config = dict(
    num_key_value_heads=10,
    schedule='wsd',
    max_seq_len=512,
    doc_mask=True,
)
MLP neurons of a small language model. Each row is named by its layer, matrix (up: input weights) and neuron, and shows model dimensions 208-271. Each number is 128 + 32 x the weight over its row's rms, rounded and kept within 0 to 255.
Before each neuron's rows, "fires after" lists the tokens most often just before its 100 highest values on Wikipedia text that the model never trained on.

fires after: " ", ",", " ("
L8.up1244 [123 134 131 155 124 148 104 147  97 117 154 153 107 118 126 125  57 148  97  74  95  94 145 115 111 127  74 102 112 133 134  82 132 169  76 116  70 109 165 151 159 170  42 105  85 115  54 187 139 149 148 137 179  61 133 129 104 105 141 109 107 135 127 114]

fires after: " ", " D", " K"
L8.up1176 [ 86 127 100  87 101 128 114 206 123 101 128 213 114 138 109 171 107 126  77 109 155 122 112 178 102  98 137 110 145 119 115 138 128 133 160 136 148 107 155  70 124 143  74 127 118 154 120 123  62 153 101  89 141 105  99 144 123 128 119 183 156 143 123 146]

fires after: " s", " R", " r", " S", "-s", "s"
L7.up345 [ 96 115 145 143 150 132  65 113  75 101 110 142 129 109 111 199  92 143 117 178 145 158  96 113 110 196 121 149 133 108 176 131 110 156 141  39 146 170  96  48 121  83 140  58 144 123 139 119  78  73 152  95 111 147 176  93 147 108 116 148 163 173  84  94]

fires after: " c", " C", " R", "c", " B"
L8.up73 [179  88  70  58 112 157 117 163 151 192 150 141  95 101 174 164  87 140 133 110 129 118 147 201 104 142  99  94 127 140 150 180 163 152 147  73 168 196 146 154 177 128 115 114 112 164 135 110 139 108 108 197 148  54 107 156 121 134 125 119 143 145 125 142]

fires after: " |", " ", " —", "%"
L7.up1130 [119 109  92 135 116 113 136 114 110 128 118 214  94 138 166 131 122 131 137 167 101  63 134 114 160 157 109 132  97 138 136 138  88 102 150 121  72  86 111 125 141 111  91 151 128 121  65 106 136  91 120 144 134 100 108 175 125 177  72  71  84 109 103 101]

fires after: " "
L7.up231 [120  93  97 103 104 136 112 174 109 108 130  73 135 134 129 121  80 106  79 119 136 167 148 126 131 106 136  84 103 106 169 137 159 108 139 118 137 143  25  99 120  95  87 100 109 127  98 152 128 146  88  92 117  51 108 132 168 115 100  58 170 106 130  96]

fires after: " d", " D", " s", "y", "D", " "
L6.up498 [150  88 165  81  67 133  45 150 143 146 149 141  98 150 137  84 116 176 164 152 207  66 149 158 112  98 115 119  96 139 114 152 108 118  88 137 179 103 113 130 190 152 134 104 130 119 122 204  82 110 124 142 121 152 162 143 139 100  98 152 145  70 132 175]

fires after: " B", "B", " P", "U", " b"
L6.up99 [170 110 127 143 106 143 126 160  63 140 133 126  84 118 149 110 134  89 155 101 141 155 140 151 158 121 129 111 124 120 188 134 112 136 135 192  97 110 108  91 147 128  79 116 163 136  99 182  94 178  92 158 109  99 123  92 107 177 140 192 124 143 105 142]

fires after: " ", " Mo", " M", "z", "ham"
L7.up716 [ 37 159 107  97 155  96 173 148  82 157 151 127 130 133 156  61 135 181 196 144  92 141 168 134  85 152 139 108 121 152  83 190 103 126 101 121 165  41 135 158 130 114  89 188 125 101  94  91 152 123 172 136  62 142 110  57  87 148 117 126 119 175 145 119]

fires after: " con", " In", " in", "ollow", " cont"
L6.up795 [198  57 140 135 133 192 132 120 138 164 111 171 111 126  60 114 108 123 119 104 107  89 135 203 182 125 105  92 100 139 149 115 125 150 157 131 116 108 112 124 137 126 122 158  88 145 108 143 103 110 106 205  84  66 105 111 108 135 126  74 164 188 172 140]

fires after: " d", " D", " |", " th", " (", " b"
L8.up1272 [136 141 154  67  52 140  61 121 128 158 126 112 137  90 151 124 100 109 163 156  91 159 135 156 132 103  88 154  68 106 116 167 121 113 125  93 142 110 128 161  90 114 131 137 174 157 156 112 130 137  99 136 130 113 117 149 162 101  74 107 100  82 131 104]

fires after: ".", " ", " |"
L9.up585 [147 101 114 149 114 125 162 203 109 146 114 195 112 154  52 178 118 204  71  81 153 117 112 173 157 166 134  90 111 123 139 113 145 148 150 125 143 147  79 182 194 117  83 106 109  96 180 156 120 144 170 116 125 139  92 123 155 145 151 111 121 129 126 127]

fires after: " app", " P", " rep", " suff", " No", " p"
L9.up283 [122 103 100  72 104 103 120 109  88 108 116 136 132 119 128 112 191 101 137 149  84 128  79 136  87 165 146 146 163 118 144 172  90 120 163  97 171 126 120  83  98 103  97 171  77 161 138 111 161 102 103 213 123 186 129 142 145 126 111 147 111 111  64 117]

fires after: " |", "end", " +", " −", " on", " On"
L6.up1016 [105 120  79 112 158 119 207 122 140 173 113 210 130 169 111 126 127 148 140  91 131 136 130 115 143 169 118  91  39 180 119  88 134 162 134 111  61 104 112 123 139 119  86  89 126 117  90 177 121 132 123 147 133 126  89 104 129 107  78  91 131 136  86  92]

fires after: " d", " D", " sub", " O", " Sy", " K"
L6.up798 [150  59 182 115 149 160  92 130  91 121 156  77 103 133 110  97  81 132 117 157 164 104 121 114 115 121 129 147  85 146 125 102 129 135 136 146 166  42 116 156 133  85 103  64 132 151 108 115 106  61  63 143  99  97  80  69 142 116 107 156 164  92 142 100]

fires after: " t", " d", " th", "d"
L8.up28 [177 163 116  83  84 153 108 132  67 133 128 185  80  60 113 120 181 153 153 151 122 151 124  97 124 162  77 101  76 109 118 129 123 144  69 106  74  80 123 184 149 163  88 105 106 140 155 155  92  72 118  65 144 106  91  84 163 145 115 127  88  92  83 108]

fires after: "av", " F", " M", " L", " l"
L7.up440 [126 134  97 138 153 125 150 189 159 131 134 114 131 124 148 133 130 122 121 109 147 173 192  90  70 115 119  66 124 177 147 163 104 156  98 108  93 142 104 165 118 102 131 130 125 130 145  87 154  73 105 160 154 102 124  61 153 134 131 128 118 141 144  64]

fires after: "ic", "im", "al", " ", "am"
L7.up1137 [176 158  91  97  76 119 147 177 103  99 140 139 108  52 160  86 116 103 120 137 157 122 105 139 146 141 128  85  92  96 181 156 103  78 112  96 106 114  82 126 148 154 127 138 167 124 110 104 105 121 122 152 140 137  93 116 140 143 147  49 202 100  92 112]

fires after: " B", " b", "B", " Bar", "b", "ib"
L6.up258 [ 81 122 119  73  87 120 140 150  78 193 112 111  97  98 183 114  37 111 111 111  86 170 119 141 151 127 112  96 137 124 135 181  93 140 177 167 102 109 148 129 111 135 122  70 123 107 180  97  57 184 120 138 121  99 122 103 136 146 106 150 158 148 111 145]

fires after: "th", " T", " A", " t", " H"
L6.up695 [144  92 157 127 148 126 128 186 111  91 187 103  97 114 180 133 131 109 170 146 165  88 134 138 170 116 140 117 110 143 112 142  59 100 107  77 125 113 133 218 148 113  98 131 132 136  76 204 131 167 148 111 170 116 145 173 157 119 152 145 140 197 133 177]

fires after: " ", "at", " C", " c", "D", " B"
L6.up1234 [205  87 145 124 102 165 119 134 101 148 159 165 101  99  92  84  80 152 136 117 172 178 103 138 165 108 131 132 130  68 189 124 147 105 192  57 116 127 138 126 170 157  80 150 144 170 112 130 119 137  86  99 125 101 136 124 140 123 130 144 130 165 154 170]

fires after: " S", "ap", "s", " trans", " res", " Out"
L7.up2 [117  61 152  61 176  86 137 117 115 133 119 153 114 128 132 173  71 107 133 107 179 150 110 147 124 135 121 129 173 105 138 147  94 138 155  86 147 162 152 128 177 127 148 111 120 104 145 145 122 122  73 137 126 122 150 118 134 144 165 168 150 123 120  69]

fires after: " P", " p", "P"
L9.up380 [108 122 104 131 152 196 133 141 177 153 144 149  77 132 158  90 137 167 105 153 121 131  96 112 103 200 136 186 121 110 151 137  78 123 191 113 145 120 161 219 162 102  83 151 126 145 124 169 164 105 132 169 143 197 101 106 131 100 171 206 134 134  73  83]

fires after: " |", ";", " "
L7.up222 [148 119 144 101 110 170 124 147  95 131 131 152 142  92 174  95 148 135 114 188  75  41 127 116  88 101 140 119  96 119 124 186 138 119  74  74 124 131 164 169 145 151 110 124 116 137  90 127  79 164 120 159 151 156 129 140 198 114 128 112 122  57 127 115]

fires after: " ", ":", " |", " −"
L9.up440 [ 92 127 128  94 124 117 133 130 112 175 108 144 136 123 146 203 123 105 138 126 114  38 173 124 137 204  71 139 128 108  95 146 143 130 164  55 159 108 158 168  97  78 134 106 144 156 134  77 149 128 121 147 171 158  63 149 119 178 147 161  99  97 101 146]

fires after: " R", " L", " H", " m", " M", " W"
L6.up6 [121 138  99 127 130 208 147 140 104 167 171 151  85 104 135 137 153  98 122 139 108 167 187  81 128 107 112 121 146 162  69 111 123  86 118 120 129  94  87 159 135 122 109 110 123 163  81 115 129 166 164 117 123  78 147  76 135 117 152 127 106 213 107 147]

fires after: " in", " In", "In", " pro"
L7.up1107 [141 161 154 149 105 137 151 157 120 129 145 128 106 168 118  94 144 107 101 111 124 107  83 172 180 141  73 166 102 140 129 188  87 105 219 119 161 154  89 107 214 148 145 142 115 186 131  98 129 160 132  99 156  87 101 118 120  94 122  68 146 133 150  99]

fires after: " D", " J", " g", " d", " G"
L6.up347 [107 157  98 180 104 127   7 112  68 146 179 103 109  97 136 102 180 164 119 108 162 113 154 117  99  71 127  99  90  99 137 145 127 128  68 114  87 148 145 152 118 142 150 136 134 159 134  90  77 221  66 128 154  91 113 152 140  94 115  96 114 170 143 118]

fires after: " D", " st", " d", "D", " Dou", "ru"
L6.up137 [133 131 160 115  73 152  76 124 122 101 180 177  87 165  95 142 117 122 133 185 207  91 100 159  83 129 138  99 114 134 129  80 125 130 136 134  68 105 155 115 101  85 104  86 146 107 185 170 114 118 120 128 135 105 120 106 163 124 133 115 115 123 116 146]

fires after: " |", " ", "5", "7"
L7.up107 [130 121  56  94 106 147  88 146 125 140  85 181  82 142 173 119 128 133  66 179 132  77 134 114  91 160  87 138 120 120 109 167 138 116 113  46  74 131 169 114 150 132 103 148 131 161 127 131 136 114 176 132 155 144 137  93 130 162 106 102  99 124  92 180]

fires after: " ", " E", " L", " −", " |", " Con"
L6.up573 [ 77 117 169 120 170 172 125 106 127 140 106 223 114  86 156  69 135 173  92 110 131 151 151 136 167 178 108 132 111 110 120 110 139 150 151  91  87  85 111 145 187 100 139 139  80 146 125 146 100 159 100 176 128 103 128 118 171 167 142 136 119 156 145 127]

fires after: " B", " b", "B", " back", "ording", "-"
L6.up620 [147  42 144 110 151 198 113  90  34 139 113 133 115 120 148 116 126 134 109 101 158 116 160 198 121 123 147 150 106 128 128 145 127 165 114 102 154 153 132  80 108 121 137  84 127 123  86 239 114 113 111 157 163 103 119 140  86 157 139 144 101 104 140 118]

fires after: "at", "th", "it", " d", "z", " D"
L7.up1093 [151 133 175 151 120 158  99 147 123 102  72 190 120 111 144 138 157 121 135 144 210  99  87 131 109 108 128 147 101  89 219 122  69 161  82 142  82 103 112 156  94 118 109 136 151 168 116 163  90 120  99 127 118  84 138 137 142 158 174 139 188 122 166 153]

fires after: " L", " that", " c", " E", " \"", " -"
L6.up603 [ 43 184  83  93  56 128 118 177 108 112  88 210 114 152 172 142 149 189 104 195 163  90 151 155 101 170  95 131  73 149 134 137 137 133 188  87  96  89  65 158 143  47 126 167 154 108 126 170 170 152  56 169 122 116 158 133 162 130 140 125 111 126 131 108]

fires after: " ", "t", "200"
L8.up430 [125  68 160 159  83 156 143 161  92  85 141 189 153 150 127 154 106 212 100 127 184  99 145  71 128 149 114 108 125 140 175 144 102 164 151 146 167  94 139 120 162 108  48  85  85 129 137 135  72 161 122  48 125  54 172 147 136 176 193 120 186 142 128 134]

fires after: " |", " a", " made", " L", " /"
L8.up239 [ 95 147 126  92 144 181 110 160 139 158 109 116  97 121 158 125 185 121 125 151 151 154 142 146  96 225 158 103 148 134  96  89 129 126 171 119 115  98 146 158 124  94 115  84 109 147  91 180 156 186 139 169 158 188 114 197 145 156 144 124 139 104 116 114]

fires after: " F", " M", " ", " W", "af", " War"
L6.up736 [ 88 141  99 138  96  91 175 127  77 131 146 100 142 162  84 120  81 120 150 117 133 122 158 115 151 121 113  97 113 140 154 150 100 152 142  87  84 103 122 190 159 115 162 139 150  83 101  74 137  94  74 186 100  71  91 134 122 133 118 161 164 145 147 176]

fires after: " d", " D", " S", " s", " N", " K"
L6.up283 [128 135 106  59 116 185 123 156 181 161 133 100 104  89 159  79  83 154 115 132 146 159 135 147  64 106  42 147 131 119 175 140 135 167  42 180  99 149  51 103 110 146 138  69 138 112 153 135  88 136  56 137 144 116 103 167 115 149  73 146 164 102 153 115]